MLP neurons of a small language model. Each row is named by its layer, matrix (down: output weights) and neuron, and shows model dimensions 48-111. Each number is 50 + 10 x the weight over its row's rms, rounded and kept within 0 to 99. A neuron's up and down rows have the sign that makes its largest values positive.
After each neuron's rows, "fires before" lists the tokens most often just after its 100 highest values on Wikipedia text that the model never trained on.

L3.down838:45 47 56 50 33 52 78 63 37 51 22 46 42 38 58 48 28 49 57 53 31 45 40 52 62 62 45 51 55 51 38 39 63 40 39 58 55 51 43 54 61 50 46 60 38 55 51 56 51 66 49 65 73 42 47 43 49 39 45 68 40 66 45 43
fires before: " in", "==\n", " life", ":", " and", " det"

L5.down637:56 50 43 56 56 46 46 44 59 53 32 42 55 39 50 47 59 19 47 47 50 66 54 48 49 66 40 67 46 47 45 63 31 40 52 63 60 55 73 50 29 46 59 58 51 60 58 46 44 40 52 73 49 36 39 32 51 53 41 41 59 52 46 47
fires before: "a", "an", "ish", "en", "ia", "al"

L5.down332:66 53 33 31 65 56 30 52 42 45 55 42 43 60 72 39 64 33 51 48 49 43 45 43 40 53 48 57 39 54 38 40 51 43 58 34 57 55 55 65 57 35 49 48 63 44 51 65 44 35 54 22 59 46 70 48 52 52 51 40 59 54 44 53
fires before: " |", " of", "ed", "te", ";", "ies"

L10.down774:51 43 60 77 44 42 53 51 62 39 40 41 49 55 55 53 48 71 49 44 59 48 58 35 21 68 49 60 50 52 45 45 62 69 55 52 50 50 59 44 45 58 40 56 33 58 49 41 53 58 52 44 42 49 45 48 49 46 48 57 64 43 47 50
fires before: "y", "i", "s", "a", "ion", " Party"

L10.down272:57 68 51 54 64 65 58 38 61 53 39 51 57 56 39 48 47 57 34 64 41 49 41 50 44 34 43 64 50 36 47 58 61 58 71 46 42 38 44 36 40 50 53 57 57 40 60 42 44 27 54 59 37 48 46 52 41 51 46 32 49 50 71 66
fires before: " "

L2.down180:35 42 39 52 50 51 45 71 41 88 52 37 47 26 42 31 38 58 44 51 46 48 51 37 60 33 47 56 46 51 49 58 66 48 59 24 47 33 54 40 59 37 50 62 60 51 59 55 53 61 55 44 60 50 52 58 57 58 68 46 61 44 47 69
fires before: "erv", "earch", "ol", "our", "ul", "L"

L4.down193:46 40 56 50 51 58 73 33 54 54 44 36 39 47 61 40 64 46 36 44 52 58 31 52 56 47 55 36 54 50 52 53 50 55 63 51 45 67 54 41 34 59 52 51 67 60 53 47 53 62 39 30 41 50 49 55 35 41 40 53 41 56 63 50
fires before: "ian", "ia", "an", "ry", "==\n", " ("

L3.down826:41 52 48 67 58 52 56 40 55 44 59 52 65 44 41 49 54 35 59 52 43 49 40 59 65 55 50 65 47 48 79 25 63 52 40 70 46 52 55 53 64 58 51 56 32 42 64 57 49 41 50 35 45 57 54 55 48 44 41 36 51 52 53 62
fires before: "-", ":"

L3.down814:32 52 57 52 51 48 49 44 51 44 52 47 72 39 46 39 37 59 41 73 51 47 61 48 60 58 53 48 66 43 31 40 47 54 47 40 35 55 56 43 58 64 45 47 54 37 73 40 62 61 66 50 44 50 45 39 52 52 42 44 42 56 41 54
fires before: " He", " In", " The", " It", " She"

L10.down366:44 51 54 51 28 41 31 60 42 71 55 66 50 42 36 30 53 54 56 46 59 55 52 66 54 25 56 61 49 57 56 49 50 81 52 32 53 49 42 43 47 50 47 35 74 37 69 55 20 57 53 63 33 57 50 36 38 36 48 57 40 41 48 46
fires before: "ch", "g", "th", "c", "m", "l"

L5.down687:57 39 58 44 35 66 51 36 39 62 47 50 53 44 67 44 46 47 58 45 59 35 50 64 54 66 52 50 46 42 60 59 43 47 38 53 53 53 59 43 53 44 50 52 71 44 55 62 44 45 65 37 39 46 48 38 53 31 37 64 42 58 36 47
fires before: "ch", "m", "ts", "j", "th", "ab"

L3.down30:52 45 49 40 44 54 52 19 58 44 50 49 55 45 50 59 40 40 62 50 43 38 37 50 39 49 36 54 47 57 59 48 62 47 76 33 37 53 38 49 59 54 39 55 34 66 44 53 44 53 48 46 43 53 29 35 47 67 66 43 51 50 55 51
fires before: "ed", "e", "ing", "ie", "ution"

L11.down240:54 46 47 57 50 59 31 56 49 61 71 35 67 54 43 61 39 43 56 40 46 50 50 50 44 60 48 45 32 48 42 68 62 47 59 63 68 71 42 56 67 50 66 38 54 44 52 65 36 59 45 53 45 46 35 44 54 50 57 56 50 37 52 27
fires before: "es", "s"

L11.down229:62 49 48 48 50 53 64 55 53 41 64 38 49 59 58 50 42 45 57 58 61 42 67 61 58 59 64 63 58 43 57 30 65 42 52 48 61 21 44 62 61 57 37 54 63 45 58 45 47 56 36 57 32 51 45 43 31 60 65 44 57 31 48 50
fires before: " ==\n", " ", " ==\n\n", " ===\n", "===\n\n", " and"

L2.down419:44 46 47 40 37 54 63 42 32 49 72 35 44 41 58 53 70 49 49 43 51 54 44 26 60 51 41 52 60 40 48 48 49 61 53 52 44 51 55 51 57 56 51 53 78 49 52 55 64 42 33 46 44 62 59 40 51 65 55 38 51 36 46 40
fires before: "ed", "s", "and", "over", ",", "og"

L10.down829:39 43 49 34 64 38 60 52 33 69 46 53 58 43 51 45 34 54 46 47 38 39 51 48 49 63 51 43 44 44 63 48 59 54 40 41 65 54 48 32 53 38 55 44 48 46 51 42 30 65 38 55 53 31 43 53 56 55 47 52 68 44 54 32
fires before: " ", " W"

L2.down30:50 57 65 30 34 48 32 37 55 56 51 52 36 59 59 32 61 39 54 49 51 58 48 43 50 55 54 35 44 59 45 43 53 62 55 36 47 40 58 53 62 56 60 42 28 40 54 62 66 62 49 33 42 54 60 67 48 44 43 45 42 50 46 38
fires before: " of", "y", "icip", "n"

L11.down837:60 60 43 51 62 52 51 39 62 58 46 48 70 45 46 55 60 51 50 51 43 41 56 42 51 62 43 47 66 64 54 49 56 68 54 43 40 54 41 71 34 57 47 34 49 48 46 44 42 46 57 47 26 66 44 54 28 46 46 52 47 40 54 58
fires before: " ", " $", " of"

L11.down232:42 21 60 41 39 53 62 53 55 35 53 33 47 52 61 59 64 58 45 41 54 57 49 72 59 49 68 54 67 46 46 29 38 45 48 56 56 47 55 50 55 39 35 45 52 53 55 42 29 49 59 47 37 57 49 56 48 57 44 55 50 67 51 39
fires before: " ", " in", " the", " a", " as"

L10.down598:56 69 69 52 63 35 56 44 51 56 56 48 42 32 71 51 34 46 47 38 36 38 45 55 48 40 49 49 37 45 53 48 58 40 52 44 52 55 59 48 57 41 54 44 46 65 51 47 37 39 53 53 59 56 44 67 46 54 51 50 31 59 60 58
fires before: " ", " the", "ce", " May", " a"

L10.down537:63 61 60 56 54 57 44 53 53 53 44 60 58 45 36 50 53 52 57 54 31 40 53 49 38 33 44 53 52 42 54 49 70 42 54 39 61 46 50 55 54 23 64 56 66 37 35 60 50 41 45 61 70 39 50 53 53 60 57 54 59 40 46 55
fires before: "iv", "or", "ive", "ure", "."

L2.down607:47 48 37 45 54 40 66 44 51 59 34 58 51 54 39 44 64 48 40 37 46 50 65 48 78 63 51 43 62 44 44 62 42 57 59 51 39 66 55 39 39 47 49 60 36 42 48 47 49 50 67 33 40 47 45 47 33 54 38 51 55 39 46 54
fires before: "e", "a", "ason", "en", "lect", "lected"

L5.down466:54 60 53 36 52 46 59 57 50 66 38 58 36 56 58 43 46 40 51 54 49 54 47 61 58 64 54 53 59 43 60 59 43 56 48 40 60 53 42 47 42 64 44 63 51 47 65 36 67 58 50 54 59 52 54 35 58 56 44 59 42 43 54 53
fires before: "=", "P", "M", "S"

L2.down888:50 52 58 41 55 36 54 50 45 53 49 60 33 39 54 54 59 55 53 60 65 55 52 52 74 54 44 61 43 46 42 47 51 47 54 43 53 54 63 47 53 39 54 48 70 51 29 63 76 51 59 52 61 63 70 60 51 33 45 40 49 52 48 50
fires before: ",", " to", "ed", " that", " of", ".\n\n"

L10.down120:57 48 61 46 53 51 54 50 39 49 48 62 55 22 64 42 42 60 62 52 50 37 54 65 49 40 34 49 75 52 44 61 54 48 41 58 41 53 67 40 68 42 56 39 52 53 43 59 44 50 56 65 45 44 48 49 61 53 38 47 58 40 69 58
fires before: " "

L2.down415:45 27 60 67 40 33 49 58 34 44 33 47 55 42 47 53 52 58 48 51 43 56 55 52 64 52 36 32 29 59 63 37 30 62 50 55 48 44 48 57 65 59 67 44 44 46 44 38 53 58 58 46 64 47 39 47 64 51 48 43 48 50 49 48
fires before: " ", " —", " Y", " A"

L11.down297:38 63 50 41 43 44 36 32 54 27 41 67 46 53 52 69 57 40 47 50 33 27 61 44 48 49 32 60 54 54 44 41 30 36 74 61 66 64 43 53 55 58 47 60 62 57 51 66 58 38 49 50 46 47 58 50 47 38 60 43 58 40 65 57
fires before: "ed", " to", " of", "ing", "ent"

L10.down137:50 61 51 58 49 46 44 52 32 57 49 66 40 48 42 39 72 34 39 63 54 34 40 55 51 56 69 62 44 54 49 52 54 36 51 50 36 55 68 29 39 41 50 65 43 53 62 48 44 46 56 32 41 58 28 43 43 46 47 47 47 42 49 40
fires before: "a", "an", "ar", "e", "hen", "er"

L2.down563:50 37 52 53 48 67 67 54 52 40 45 50 50 37 54 63 59 70 40 45 55 42 34 56 46 51 37 37 45 49 44 35 46 55 44 52 51 39 56 28 56 44 71 47 41 32 51 50 48 54 48 58 60 65 52 52 46 51 39 41 50 44 60 39
fires before: " "

L6.down865:47 35 51 58 55 59 55 51 67 73 45 60 40 50 60 45 54 50 56 54 61 43 28 46 61 38 47 56 63 49 64 62 54 41 57 29 46 71 51 26 71 51 50 46 68 45 28 44 38 52 46 59 48 47 58 39 49 53 54 48 68 66 41 41
fires before: ",", ".", " and", " in", "av", ".\n\n"

L11.down811:50 54 42 50 51 45 59 55 47 57 44 61 52 42 52 49 60 46 50 37 57 59 39 33 43 34 36 59 56 41 53 58 47 61 50 42 37 46 53 35 65 54 31 69 56 51 56 62 56 41 55 58 47 42 46 50 48 63 32 63 69 41 43 45
fires before: "ou", "es", "oung", "outh", "ear"

L2.down273:36 71 57 46 51 46 57 36 29 55 60 57 26 66 43 34 39 59 48 53 49 62 52 43 46 57 53 49 60 65 53 55 49 63 55 51 43 46 50 58 55 59 41 58 48 47 62 45 50 63 50 45 51 47 52 80 63 43 43 38 47 50 43 43
fires before: "=", "-", "P", "M", "S", "C"

L4.down889:45 57 56 41 41 29 49 55 57 54 41 41 40 40 38 49 36 55 55 50 33 52 29 55 49 74 56 32 60 47 44 27 38 57 50 48 42 62 54 42 67 58 46 59 57 54 50 45 52 52 68 41 57 49 55 46 48 53 61 48 49 48 41 54
fires before: "==", "In", " In", "===", " He", "F"

L11.down465:61 49 56 56 53 51 72 39 51 60 68 49 35 51 63 45 52 36 56 40 58 24 57 56 59 52 34 40 65 52 53 30 48 55 49 67 44 42 49 52 43 57 52 36 46 43 59 39 41 49 57 48 52 62 55 37 38 49 48 63 43 54 66 54
fires before: " ==\n", " and", " ==\n\n", " ===\n"

L5.down363:49 47 27 60 37 61 38 36 47 51 54 50 50 41 38 55 74 41 56 43 69 55 64 48 73 77 44 47 41 61 49 63 61 60 40 72 61 35 62 67 52 54 55 47 55 53 57 41 56 53 45 56 44 43 42 37 50 53 53 55 40 42 66 44
fires before: "s", " |", " |\n", ";", " place", " –"

L6.down446:41 53 49 59 41 50 79 47 32 53 52 39 48 48 52 41 50 49 42 41 36 51 44 57 61 59 57 71 50 65 46 38 48 58 40 57 49 41 73 42 46 49 79 57 63 43 58 44 59 44 49 51 44 63 22 78 45 45 59 27 63 54 54 37
fires before: ":", "|---|---|---|---", " T", " D", " H", " R"

L3.down840:44 43 44 51 47 61 46 59 32 62 45 40 43 51 60 28 40 62 41 54 43 67 66 30 36 34 67 44 44 53 61 65 47 50 45 37 37 52 60 67 58 41 49 67 63 28 59 45 52 49 41 64 47 50 72 47 52 49 58 53 57 49 51 59
fires before: "erv", "earch", "ol", "our", "ul", "in"

L10.down10:62 47 54 56 65 49 60 44 49 58 47 31 49 54 40 59 80 68 46 49 42 54 43 48 46 40 49 69 56 43 47 60 46 52 61 36 52 75 42 61 51 39 68 57 52 57 44 50 41 46 72 57 35 61 42 41 43 60 46 42 47 42 54 55
fires before: "ia", "ian", "land", "iet", "ov"